python train.py --num_hidden_layers=21 --hidden_size=192 --num_attention_heads=12 --num_key_value_heads=12 --head_dim=32 --intermediate_size=768 --vocab_size=2048 --hidden_act="tanh_gelu" --norm="layernorm" --norm_place="pre" --norm_eps=1e-06 --positions="learned" --qk_norm=false --attn_scale=0.177 --bias="all" --tie_word_embeddings=true --parallel_block=false --init="normal" --init_std_qkv=0.0361 --init_std_o=0.00556 --init_std_up=0.0361 --init_std_down=0.00556 --optimizer="adamw" --learning_rate=0.0025 --beta1=0.95 --beta2=0.99 --weight_decay=0.099 --lr_head=0.00989 --max_grad_norm=0.5 --warmup_steps=536 --schedule="wsd" --decay_fraction=0.887 --decay_shape="linear" --final_lr_fraction=0.1 --batch_tokens=131072 --max_seq_len=1024 --doc_mask=true --train_tokens=595900000 --max_steps=4547 --dataset="wikipedia_en"
MLP neurons of a small language model. Each row is named by its layer, matrix (up: input weights; down: output weights) and neuron, and shows model dimensions 80-143. Each number is 128 + 32 x the weight over its row's rms, rounded and kept within 0 to 255.
Before each neuron's rows, "fires on" lists the tokens most often at its 100 highest values on Wikipedia text that the model never trained on; "fires after" lists the tokens most often just before its 100 highest values on Wikipedia text that the model never trained on.

fires on: "=", "na", " city", "i"
fires after: "\n", " the", " ", "-", " J"
L4.up327 [161 130 116 166 115 113 169 131 189 125 144 144 178 117 118 154 137 136 117 124 106 135 113 129 149 130 107  88 149 142 168  82 127  90 184  96 133 121 110  80  69  73 175 149 142 150 126 123 100  99 165 116 189  69 142 140  92 134  95 212 124 113 185 135]
L4.down327 [ 99 181 152  81 133 149  99 139 103 103  98 126  87  79 103 186 151 190  71  80 102 100 108 137 121 132 129 128 163 117 131 104 143 208 143  71  94 111 123 133 136 121 113 193 150 157 134 133 158 146  82 177  73 111 150 124 161 164 144 111  82 136 100 109]

fires on: "ar", "en", "ve", " member", "ize", " represent"
fires after: " ", "s", " a", " S"
L5.up554 [ 89  68 102 126  99 132 149 114 142  76 115 162 124 117 123 163 105  98  85  66 152 134 132 105 164 128 106 129 165 164 188  77 105 175  98  68 169  80 115 133 127 124 148  76 176  81  78 199  96 164 127 163  93 151 121  70  79 143 117 137 108 165  88 108]
L5.down554 [116 109  71 155 100  24 157 123 153 116 106 159 188 166  77 110 112 114 156  91 142 147 159  59 112 113 162 141 110 119 145 134 121 109 160 158  73 117 107 130 176  83 159 100 130 112 136 129 109 136 102  95 170 111 207 152  92  75 124 143 123 117 160 128]

fires on: "s", "op", "oc", "es"
fires after: " ", " su", " out", " new", " sub", " un"
L14.up630 [141  49 113 151  63 113 153 139 109 144 108 159 150 135 161 165 162 102 160 105 114 145 123 110 117 108 115 149 115 154  99 131 116 114 119 150 108 133 118 135 112 193 133 118 141 118 151 114 152 128 129 117 140 171 174 142  62 115 104 116 175 142 131 111]
L14.down630 [152  97 131 185  78 107 106 162 125 153 105 159 161 183 173  98  87 124  47 119 155  78 119 139  89 130 101 206 149 105 150 176  73 111  99 161 137 118 134 107 162 130 160 136 170 130 179 139  91  92  62 153 191 158 115 110 154 157 175  88 139 117 131 179]

fires on: "s", "ex", "n", "en", "es", "est"
fires after: " T", "ba", "hi", "y", "T", "ga"
L11.up23 [113  89  93 141 179 119 170  77 113 127 120  86 108 197  84 109 154 141 137 101 151 136 166 116 176 187 162  86 121  75 136  38 108 154 118 122 119 147 144 106 116 115  78 145 114 118 167 172 175 119 113 100 177 165 128 159 113 161  90 201 103 118 165 100]
L11.down23 [172 133  68 150 146 148 101  78 134 112 208  72 102 138 141 114 102 115 141 131 123 107  68 171 130 157 146 108 113 148 106 141 123 120 122 125 109 120 104  94 175 151 128 155 122  96 124 152 115 136 217 147 116  84 116 129 114  91 166 147  77 147 113 128]

fires on: "e", "ri", "ro", "hi", "o", "i"
fires after: " p", "P", " sp", " P", " Sp"
L11.up642 [113 135 106 174  70 133 172 112 197  58 167 144 131 177  82 177 119 108 137  86 104 102 102 148 157 194  59  92 118 132 137 106 138 113 152 134 123 102 138 201 116 175 139 128 120 120 138 150 147 130 121 153 160  83 158 124 100 139 175 130 135 107 110 126]
L11.down642 [113 160 123 139 115 168  83 102 147 136 128 121 146  85 127 139 118  45 185 139 138  94 106 191 223 116 142  80  90 146 152 157 108 162 164 115 169 160 152 146 142 155 147 118 195 174 119 118 168  99  82 134 172 115  99 118 171  99  75  86 151 119 156  99]

fires on: "-", "*"
fires after: " ", "\n", "-"
L7.up144 [102 109 147 198 141 109 134 112 149 134 162 132 179 140  93 117  96 139 129 118 142 139 132 138 176 167  93 108 132 172 163  95  89 115  73 111 135  62  99  77  47 100 156  97 105  98 132 132 190 113 182 147  98 116 120 138 142 164 155 222 104  84 160 109]
L7.down144 [108 110 115  70 161 124 178 133 117 115 149 120 135  72  81  63 196 113 161 124  72 142 152 142 106 101 131 179 148 148 150  58 113 123  42 181 155 147 147 105  79 135 146 164 124  83 123 138 124 175 109 119  78 151 128 152 134 132 133 118 141 134 165 142]

fires on: " ", "."
fires after: " |", "s", ",", "en"
L18.up79 [ 25 109 174 113 114 122 123 151 108 100 117 197 123  73 144 150 128 123  48 164 107 113 110 149 124 170 125  81  99 110 102  84  88 138  95  98 126 176  66 127 144 114 143 132 126 133 105 134 200 116 156 129 157 191 123  85 138 178 146 157 134 118 150 161]
L18.down79 [121 103 132 123 122 125 138  97 166 139 110 141 168 123 122 124 149 126 124 119 140   6 141 151 149 120  78 171 112  91 102 132 120 155 153  96 107  91  49 196 104 136 142 239 110 141 134 115 141 156 165 155 160 189 134  83 176 118  99  65 196 126 151 139]

fires on: "o", "le", "e", "i", "hi"
fires after: "P", " P", "op", " p", " G", "C"
L8.up79 [112 104  95  85 159 122 152 110 176 144 142 185 172 150 143 163 104 113 106 119 121  93 139 127 100 178  53 127  83  76 171  80  83 140 153 184 168 158  95 152 126  98 147 146 145 123 137 146 159 135  83 173 135  82 143 110 158 103 109 157  77  75 164 141]
L8.down79 [142 161 139 107 119  97 126 131 126 123  91 106 115  93 135 139 157 157 137 139 171 154 177 170 147 114 106  78 133  86  78 114 114 118 103 145 128  79 125 165  83  98 103  40 113 157 128 130 150 127 168 118 170 100 140 196 162 107 135 139 118 177  94 113]

fires on: " ", "we", "f", "s", "br", " h"
fires after: "ly", "ho", "o", "ce", " no", "po"
L9.up503 [125 148 150 137  98 127 154 165  99  97 122 170  86 134  96 178 136 139 102 146 139 107 116 119 119 121 110  86 129 134 146 154 171  98 150  82 108  68 126 136 128 119 102 123 152 145 160 149 126  81  70 120 179 130  94 161 172 123 170 181 135  75  92 117]
L9.down503 [110 108  87 163 146 158 157 143 170 131 135  81 140 152  80 114 142 160 148 176 112 131 106 158 128  63 168 102 133 157  93 134  98 158 174 155 110  81 106 183 156 125 126 131 114 154 194 110 178 166 105  79 139 143 179 131 169 155  91  78  98 162 166  77]

fires on: "s", "im", "re", "m", " pre"
fires after: " ", " P", "k", " I", "/"
L18.up71 [116  76 146 149  92 127 126 120  73  90 177 133 121 163 121 124 123  90 109 135 116  99 129 187 162 126 146 117 142 116 174 115 144 145  76 159 148 157 155 120 128  99 116 114 102  94 118 176 180 113 154 133 129  70 141 157  85 151 123  89  46 135 140 118]
L18.down71 [161 108 126 161  92 167 153 207  67 109 154 115  85 163 141  87 119  68 145 106  79  58  66 172 111 159  83 144  54 121 107 105 127 152 109 159  96 124 145 147  95 177 171 177 131 151  85  24 131 121  84 188 145 177 169 149 164 104  94 141 163  89 148 121]

fires on: "hi", "ri", "l", "ent", "on", "ing"
fires after: " G", " W", " P", " g", " K", " Pat"
L14.up153 [ 96  84 105  60 119 165 189  97 121 122 157 143  90 143 190  93 174 112  75  47 109  74 130 158 139 136 170 102  85 114 104  71 116 109 138 108 120  72 117 109 112 186 127 165 125 124 121 129 183 123 139  72 168  85 170 123 104 132 180 149 118 156 120 131]
L14.down153 [102 151 156 144 143 143 156  83 149  88  69 140 125  75 106 171 109 152 150 140 121 144 122  74 130  97  98 155 151 203 125 159 110 138 154 100 102 147 191 205 147 126 126  84 134  59 137 131 114 132 145 113 158 100  94 150  48 138 149 110 166 122 178  92]

fires on: "en", "er", "ol", "ain", "rom"
fires after: " F", "F", " P", " B", " G", " Sp"
L7.up422 [120 145 154 106  53  99 219 114 160 161 151 168 164 164  70 110  72  71 109  94 100 153 164 115 128 155 135 116 145 107 114 103 113 103 112  68 124  85 126 126 131 154 156 205  49 116 121 110 109 119 131 154 130 102 128 162 102 120 187 169  96 126 128  94]
L7.down422 [131 117 142 122 141 133 107 169 148 122  89 113 202 113 176 155 156 116  63 142 157 101 142 164 149 166  86  89 119 114  98 110 134 181 105 120 126 127 148 138 151 110  94  90 173 146 106 145 152  84 187  87 115  58 115 135 108 219 132 121 198 115  82 160]

fires on: "==", "'", "\"", "["
fires after: "\n", " ", " (", "^{", " we"
L5.up30 [176  99 153 174  84  96 145  59 190 151 163 169  81  50 133 216  60  98 101  97 151 116 127 147 160 214 115 147 130 139 160 119 138  69 124 132 132  72  76 128  48 147 140 100 134 114 168 163 151 133 129 141 124 123 157 141  81 158  91 149 151 101  86 113]
L5.down30 [ 98 117 158 101 198 136 111 157 150 110  35 104 114 217 174 120  96 101 154 191 161  95 105 167 141 122 161 108 142 135 145 117 106 121 157 108 154 189 170 102 164  73 109 108 184 153 155 131 120 139 108 154 135 106  98 136 111  48 111  90 101  84  97 154]

fires on: "ur", "ed", "un", "A", "ar", "mi"
fires after: "al", "at", "t", "S"
L12.up336 [119 148 163 116 127 164 155 101 122 119 177 154  98 132 117 131 150 106 147 148 156  68 160 131 135 133  90 217 100 111 177 165 127 105 124 148 141 100 203  99 100 115 110 119 135 131 168 141 175 143 134 121 132 131 145 110 123  90 122  91 131 114 150 155]
L12.down336 [151 157 144 121 122  57 121 166 117 150 101 165 125 106 140 108 211 145 131 195 140 113 145 118 114  52 124 161 183 182 125 138 103 169 177 174 164 116 146  96 105 107 139  83 126  52 115 122 138 133 148 143 161  85 113  60 117 130 153  92 144 135 107 165]

fires on: " |", " ", " \"", " 1"
fires after: " |", " 0", " the", " ", " 1"
L4.up202 [102 116 112 127 182 119 107 154 187  73 174 192 122 126 159 128  64 139  95 102 144 175 149 189 143 179 102  96 135  76 138  93  69 133  89  66 129 178 143 124  99 130 147 105 124 112  63 158  80 109 141 109 140 106 133 149  90 173 100 169  95 137 151 140]
L4.down202 [ 97 111 166  98 156 139  97 105 165 161  77 100 109 143  81 138 219  90 113 113 158 117 130 124 116 117  90 178 142  92  95 116 155  65 113 134 187 105 122 143  70 108 164 176 180 151 125 113 106 169 116 141 129 189 116 127 114  87 136 157  99 126  80 150]

fires on: "n", " in", "re", " a", " an", " as"
fires after: " the", " his", " The", "The", " their"
L11.up671 [135 113 102  85 183 181 164 123 155  93 133 154 120 146  86 108 155 130 154 138 143 167 148 150 116 202 114 130  97 131 170 117  73 101 114 111 136  58 142 143 117 111 155 139 158 114 116 184 157 120 145 189 161 139 131 160 137 134  48 141  88 125 115 106]
L11.down671 [153 144 112 131 174 144 144 102  93 117 122 117  98 161 106 154 120  27 140 170 135 145 139 135 118 137 123 100 122 165 145 125  91 113 138 121 145 133  72 114 139 171 135 116  62 123 146  73 123 177 214 143 162 151 144 175 130 138 164 168 182 118 155  65]

fires on: "\n", "|", " by", " an"
fires after: "\n", "ed", " |", ")", "}"
L12.up252 [ 39  71 142 118 151  85 127 124 144  99 126 126 190  98  75 182 158 139 152 110 154 156 127 193 123 194  51 117 112 206 120 130 115 129 164 182 144 106 183 112  95  59  50 117 138  55 156 112 135 158 154 125 136 149 114 134 115 111 129 143 157 112  83 117]
L12.down252 [ 78  78 120  98 148  76 161 137  98  93  90 101 169 137 174 130 100  87 144  94 135 114 120 107 118 141 130 142  95 119 142 147 133  92 148 167 143 131  56 119  43  89 126 137 129 124  93 130 179 191 167 162 116 149 111 195 117  54 131 128 130 127 156 178]

fires on: "al", "d", "ar", "l", "n", "s"
fires after: " ", " S", " H", "s", " C"
L5.up413 [110 103 140 123  80 117 138  86 118   7 143 192 131 128 141  74  94 117 170 114 152 126 130 166 124 111  90 107 107 138 206  82 137 139  33 127 148 127 154 113 102  76 191 107 124  90 139 165 157 162 165  97  98 121 155 143 124 153 108 126 115 193 162 102]
L5.down413 [180 125 146 140 139   0 157 112 110 128 165 155 130 106 126 124  96 137 125 154 122  82 133 114 130 141 151 132 133 105 166 161 110  79 213  97  86 145 132 126 170 136  91 129 113 112 197 156  84 154 125 137 174  79 168 166 117 102 126 111 120  77 122 195]

fires on: " |", ",", ";", "),", ");", ")"
fires after: "s", ")", " |"
L9.up758 [ 86 137 128 145 158 130 126 130 173 131 179 160 112  83 142 118 127 118  91 174  66 175 164 135 164 167 145 134 111  90 171  75 134 104  91 110  78 109 140 123 185  73 144  93  79 149  91 145 126 142 120 162 105 125  76 129 132 117 134 158 157 124 138 166]
L9.down758 [107 150 166  95 107 162 114 113 126 176  99 100 167  99 142  99 219 131 163 133 146 103 122 219 100 121 106  87 130  87 127 186 184 161 107  78  79 163 154 172 161  77 165 110  97 142 127 127 134 102 114 152  73 108 102 113 134 152 105 110 145 128 141 141]

fires on: "\n", " \"", " ", ".", " by", "\""
fires after: "\n", " |", ".", "ed"
L17.up633 [ 56 111 154 159 102 111 155 134 182 124 109 209 178 129 154 125 132  91 161 138 146 107 145 168 148 179  63  43 155 118 154 122 158 103  86 156 118 109  93 188 106 127  95 124 146  89 108 184 198 140 182 127 171 120  95 137  71 105 161 122 111  90 151 116]
L17.down633 [117 123 151  43 101 109  63  88 100 137 108  93 179 137 138 145 122 144 146 142 103 141  71 145  89 136 108  99 102 109 108 106  87 116 144 112 171 115 134 127 112 147 115 157  57 129 115 131 155 141 159 120  93 145 102 154  79  84 113 110  76 153 129 168]

fires on: "re", "s", "ed", "er", "f"
fires after: "i", "hi", "u", "ea", "ra", "ti"
L12.up687 [ 63 147 142 139 149 134 157 122 139  95 127 150  60 120  90 172 121  58  97 144 105 139  98 138 149 181 128 180 107 177 131 101 118 101  25 132 146 115 126  95 145  96 153 112  81 119 109 169  90  79 113 129 133 195 113 120 104 115  78 123  87 115 171 117]
L12.down687 [201 170  98 144 201 106  85  42  52 120 148  78 119 133 106 120 133 164 155 170 118  62 172 147  86  90  84 172 142 143 113 121 100 135 158 137 102 109 147 132 100  94 151 135  99 118 142  64 163 170 127  92 145 131 134 143 143 125 140 109  85 121 189 130]

fires on: "s", "un", "us", "ter", "on", "b"
fires after: " Ma", " m", " ma", "s", "th", " Pa"
L14.up2 [ 66 107 143  97 142 188 147 154 137  73 103 222 110 128 107 117 119 143 111 113 101 121 114 108 180 157 124 172 108 116 147 121 116 119 111 124 141 202 133 149 101  80 191 185 155 137 161 116 119  58  42 164  58  97 114  94 131 114 106 145  92 119 144 108]
L14.down2 [164 129 158 153 111 113  92 147 145 158 147 128 117 210 126 156  82 162 170 145 113 134 133 150 115 168 141 116 106  85 118 156 116 116 161  44  78  71 149 124 112 110 145 121 162 165 133 170 123 112 144 111 145 110 178 120 188 191 105 185  43 120 167 115]

fires on: " \"", "'", " 18", "“", " 19", "["
fires after: " ", " in", " the", " a", " as"
L5.up158 [135  95 131 175 190  81 142  57 184 134 140 155  99  19 110 138  99 140 128  92 125 202 140 174 132 129 143 130 140  91 202 120  99  99 123  63 132 123 155 140  67 148  93 105  89 110 120 152 132 136 148 183 149 122 148 152 148 210  75 155 129 144 158 141]
L5.down158 [100 103 171 102 133 173 123  97 114  91 116  54 130 137 112 196 167 131 142 133 158 156 114 155 123  84 141 125 104 155  90 128 131 100 149  81 138 108 201 145 125 105  97 131 122 131 132 160 127 123 171 164 108  97 125 166 164  47 166 142 107 148 124 124]

fires on: "re", "r", "s", "e", "er", " and"
fires after: "H", " the", " He", "hi", " Je"
L9.up184 [113 124 170  96 110 193 149 121 157 124 107 147 121 185  37 112 143  68 120  85 147 148 161 143 175 186 131 184 120 115 115  96 112  93 120  91  90  94  62 109 116 116 155 131 138  84 105 164 121  59 112  83 122 150 139 139 103 189 164 130  85 115 153 106]
L9.down184 [171 142 146 114  80  72 144  86 145 139 135 153 109 166 113 142 184 135 102 120 169 136 205 103  97 109 137 167  77  87 173  88  90  53 174 104 107 107 151 134  91  79 153 139 114 123 128 187 138 172 161 123 125 143 144 170 146 175 137 132 167 115  85 130]

fires on: " in", "\n", "s", "re", "nd", "o"
fires after: " the", "A", " an", "---|---|---|---|", " The", "|---|---|"
L11.up742 [ 91  98  72  81 142 141 136  99 157 139 131 196 104 120 108 135 149 109 151 120 116 182 162 104 145 121 133 100 140 139 189  67  55 150 102 125  94 122 180 123  98 132 134  80 110  60 139 193 108 132 154 147 135 128  53  65  83 176  90 100 115 110 106 137]
L11.down742 [131 110 106  92 171 161 190  78  98 156 150 100  87  93 158 125 100  89  91 123 174 129 155 108  72 148  94  87 106 146  92 135 153 132 144 164 137 129 113  75 146  95 126 175  50 127 108 118 135 213 122  64 163 112 109 189 131 101 136  86 163 122 172 166]

fires on: " of", "e", "hi", "b"
fires after: " P", "P", " p", " V"
L12.up297 [125  93 104 132  86 147 137 102 118 130 145 132 168 146 147 180  96 122  77 113 132 126 140 113 215 205 124 123 131 200 172  67 130 154 138  87  76  82 122 141  91 126 149 113  93 145 135 156 127 107 151 121 104  65 163 194 118 114 138 105 160  73 123 100]
L12.down297 [114  91 146 161  96 146 148 145 167  97 149 158 102 113 103  98 137 114 122 121 184 104  75 141 110 144 121 138  95  75 159 123 105  85 156  97 208 147  89  90 148 168 112 117 134 179 144 117 161 111 107 113 155 202  91  94 103  88 133 141 125 141 116 112]

fires on: "ult", "o", "est", "emb", "as", "us"
fires after: " c", " F", "M", "C", " M", " C"
L8.up364 [ 96  90 136 108 148 139 179 147 116  97 158 180 142 162 111 145 124 124 142  57 151 109 132  85 139 159  69  70  92 110 146  77 133 135 101 155 151  83 112 138 166 131 154 193 109 111 103 186 202 112 178 130 125 197 130 133 161 122  98 180  59  84 104 150]
L8.down364 [145  70  56  64 160 129 159 159 185  63 166 110 127 135 124 133 151 151 151 199 113 121 141  99 107  92  93  79 119 133  70 157 134 132 115 125  82 168 162 116 134 126  22 163 166 115 114 102 108 151  93 144 180 128 114 109  87 118 182 109 105  81 132 117]

fires on: " ", " su", " st"
fires after: " was", " were", " been", "ly", " is"
L9.up335 [ 91 147 164  98  85 127 135 124 186 118 164 168 154 108 104 134  77 110 111 162 145 172 127 131 170 154  91  93 133 117 131 182 130  65  98 117 133  79 146 123  53 148 127 183 118 128 137  89 100 112 161  93 174  88  54 135 123 134 112 119 144 153 119 127]
L9.down335 [132 144 172  77 139 155 166 136 122 135 107 130 157 159 155 147 107 149 101 176 124 148  54  80 105 158 118 140 129 145  84 207 183 107 149 158  87 174 165 147 119 192 106 165  32 196 189 133 115  61 109 153 131 136 167 104 151 135 173 192 107 123 110 123]

fires on: " In", "ing", " For", " Al", "ce", "In"
fires after: ".", "ur", "low", "in", "\n", " Du"
L11.up456 [ 94 139 101 190 139 128 118  92 104  62 154 140 173 107 143 185 145  98 119 112  84 140 169 176 144 150 136  82  90 152 134  95 112 160 164 123 107 136 132 101 143  96 119 153 183  55  93 154 153 110 105  96 109  72 115  97  90 140 113 119 102  51 146 123]
L11.down456 [127 154 133 163 136 119 104  75  85  92  97  99 112 142 165 210  92 125 130 184 141 157 101 145  78 191 118  86 119  77  55 151 178 147  67 151  82 109 142 157 147 159 110 137 180  97 135 142 137 104 184  90 173  59 157 101 134 182 127 117 150 134 119  64]

fires on: " |", " 1", "-"
fires after: " |", " ", " 0", "s", "\n", " 1"
L9.up197 [103 103 122 114 125 118 106 122 167 105 167 160 138 137 210 154  58  61  97 176 134  93 116 142 168 161 109 146  73 159  96 117  85  93  63 138  88 140 105 123 111 108 108  72 111  66 109  85 145 100 156 135 129 153 108 139  77 158 134 147 133  90 170 146]
L9.down197 [116  62 132 129 136 132 157 101 117 186 179 153  81 116 150 107 135  81 107 174 118 121 105 173 152 127  64  90 121 102 139 188 136  83  98 105 128 180 152 178 173 125 116  79 122 178 132 133 150 163 179 154 127 144 147  65  81  76 123  77 154 121 128 136]

fires on: "o", "p", "ep", "th", " of", "ev"
fires after: " E", " de", "ur", "e", " El", " De"
L8.up617 [160 137 111  51 141 131 130 118 139  71 130 134 160  99  94 159 157 130  80 101 177 133 130 115 122 165 117 108 123 133 131  59  98 155 127 125  92  64 120 121 123 123 155  53 117 137 115 197  60 128 107  86 108 153 107 137 125 145 154 117 138 114  45 148]
L8.down617 [115 118  82 163 152 131 105 129 105 167 123 112 133 144 125 144 128 124 156 131 122 146 165  88  90 142  69 129 126 137 135  84 170 206 185 116 170 123 123 156 163 171  87 190 124 140 130 124 159 134 151 120  95  88 107 152 125  79 147 112 103 144 115 141]

fires on: "\n", ";", " and"
fires after: " |", ")", " =", " —", ","
L5.up421 [110  89  80 108 132 130 115 117 216 170 119 138 134  69 113 153 105 162  80 133 151 190 121 219 140 160 123 128 149 131 123  87 158  83  98 138 129 143 131 121 145  70 131 126 109 102  96 107 133  73 117 150 133 126  57 176 153 158  78 124 159 176 110 100]
L5.down421 [111 147 110 126 139  75  45  98 117 116  68 160 141 171 163  97 181 116 137  93 138 179 133 138 160 134 148 174  71 126  98 166 140  71 127 123 188 122 145 152 156 136 182 161  93 155 133 138 133 136 155 113 131 159 149 155 191  44 168 116  99 135 107 166]

fires on: "s", " of", "round", "r"
fires after: " ", " w", "%"
L7.up368 [ 97  23 118 117  60 155 163  92 121 158 145 191 100 188 104  96 120 122 155 143  85 151 112 190 156 156 128 193 162 159 159 137 108 164 118 168 120 108 108 130 110 122 110 156 137  64  87 113 156 140 198  86 133 111 118 113 157 126 129 170 149 134 145 127]
L7.down368 [115 121 150  95 126  93 196 107 139  84  53 103 136 100  99 131 113 190 127 116 134 124 107  94  85 174 176 171 139 148 143 132 207 114 103 144 113 195 132 141 181 102 134  49 125 163 104 143 110 102  92 136 167 130  97 141  91 124 136 115 110 165 130 103]

fires on: "s", "er", "r", " the", "ar"
fires after: " J", " d", " w", "day", "ick", " D"
L12.up189 [ 75 128 197 129 106 124 179 108 155 109  88 198 163 207 176 132  99 113 151 135 137 132 123 171 195 134 111 141 124 153 107 111 131 172  89  84 149 114  68 179 155 133 132 143 164  74 144 144 159 106 126 137  69 148 156 114 110  95 144 180  84 118 119 118]
L12.down189 [153 154 126 100 141 156 124 155 159 135 114  86 108  87 181 105  90 115 176 101 176 160 133  75 190 180 115 146 156  97 161 121 149 161 112 118 101 140 160 146 176  75 105 137  84 150 165 132 187 131 121 110 120 108 164 178  29 141 109  99 130  84 118  94]

fires on: "ult", "il", "ine", "u", "un", "ent"
fires after: " Ch", " c", " M", " C", " F", " f"
L12.up106 [ 90 111 101 139 114 120 176  63 134 103 122 138  80 212 128  82 107 133 159 104 110  58 128 151 147 141 146  40 113 110 153  78 174 188 134 194 145 134 151 146  71 161 135 140 149 140  92 171 108 104  99 120 185 161 115 177 106 126 111 196 100  83 162 193]
L12.down106 [179 127  96 101 103 126 136 147 144 100 117 107 109 130 129 127 178 218 123 137 122 113  90 129 113 111  93 122 141 139 112 124  81 161  79  95 137 189 167 122 158  87 129 130 119  85 143 146  92  88 105  93  98  48  97 151 154 128 125 139 176 144 119 107]

fires on: "'", "t", "bu", "===", "und", "l"
fires after: " ", " d", " (", " trans"
L8.up56 [126 119  92 173 103  84 144  52 204 139 187 156 135  99 132 197 109 123 127 117 184 189 159 120 178 153  99  89 111 104 165 127 121 108  62 127 169 118  91 138 124 140 143  93 124 111 157 188 138 129 140 145 161 143 184 166 136 109  85 185 141  98  91 130]
L8.down56 [134 177 147 130 132 118 137 112  87 151 109 111  83 142 129 200 131 154 134 126  91 127  80 132  99 132 127 116 112 105 136 133 145  97 230 105 103 115 133 116 166 115 151 103 125 132 125 150  73 119  64 156  56 123 132 177 148 183 120 102  86 122 144  75]

fires on: "et", "er", "van", "ft", "ie", "44"
fires after: " ", "us", "n", "east", "ist"
L9.up705 [ 70 115  99 105  82  55 149 162 195 137 107 156 127 160 149 108 127 139 121 145  77 141 134 174 190 142  86 172 135 113 202 136 100  72 110 121 148 116 106  94  86  95 167  60 115 164 114 100 118 111 138 140 101  82  91 164 115 173 139 100 158  88 132 116]
L9.down705 [134 160 138  95  98 108 162  76 129 150 131 153 129  74 132 100 114 121 144 137 110 197  96 186  70  97 146 137 134 101 125 146 155  95 105 157  78 164 120 185 130 154 171  97 139 117 169 134 115  80 143 156 169 215 159  92 103 106 163 165  29 168  90 109]

fires on: " re", " ", " (", "s"
fires after: " was", " is", "s", " were", "ly"
L11.up499 [ 34 108 226 142 105  82 134 125 156  72 161 171 106  79  82 116  95  65  83 149 122 145  94 101  83 105  18 165 104 147 134 106 195 128 158  91 126 132 172 106  69 132 156 160 159 150 122 131 142  98  96 141 130  79 124 104 128 106 173 139 127 145  86 137]
L11.down499 [144 161  88 128 140 116 126 158 177 114  87 105  76 132 124 161  96 118 157 145 142 171 116 126 109  66 137  95 108 162 149 185 177 137 250 181 173 140 112 135 137 201 104  93 110 145  59 152  79 117 148 129 107 220 192  89 171 157  66 152 134  80 175 165]

fires on: "\n", " "
fires after: "\n", ".", " |", "=="
L12.up225 [ 65 101  98 173 114 118 137 113 162 126 108 192 153 118 140 191 101 125 157 117 128 149 108 176 121 205  82  77  99  84 160   4 116 114  87  93 142 149 132 172  80 117 180  97 163 127 130 189 134  99  94 166 216 135 126 161 108 176 113 136 116 127 177 173]
L12.down225 [118 100 121 169  86 172 123 118 108 132  46 141 155 130 136 138  61 110 127 134  95 141  99 141  98 138 142  82 184 110  93 119 163 104 153 140 119 173 138 117  90 138 155 112 111 105 102 172 153 120 105 169 134 168 113 157 152 178 149 111  99 105 121 183]

fires on: "ri", "li", " di", "b"
fires after: " ", "-", "ne", " d"
L17.up658 [144 133 152 200 118 100 151  90 151 153 140 119 142 178 125 157 122 120 166  98  82  78 166 172 199 220  86  84 143 166 206 144 135 150  84 164  82  51 122 173  84 127 126 120 113 154 136 177 139 114 118 191 115 143 135 140 147  55 164 150 160 129 165  82]
L17.down658 [ 89 109 125  69 101 150  96 171 175 107 142 130 149 135  81 143 118 116  69  92 103 147 117 131 107  85 183 126 200 125 137 111 101 142 107 147  84 153  86 121  62 163 122 136 150 184  95 149 105 162  91 113 140 141 115 124 134 102 170  66 147 142 173 149]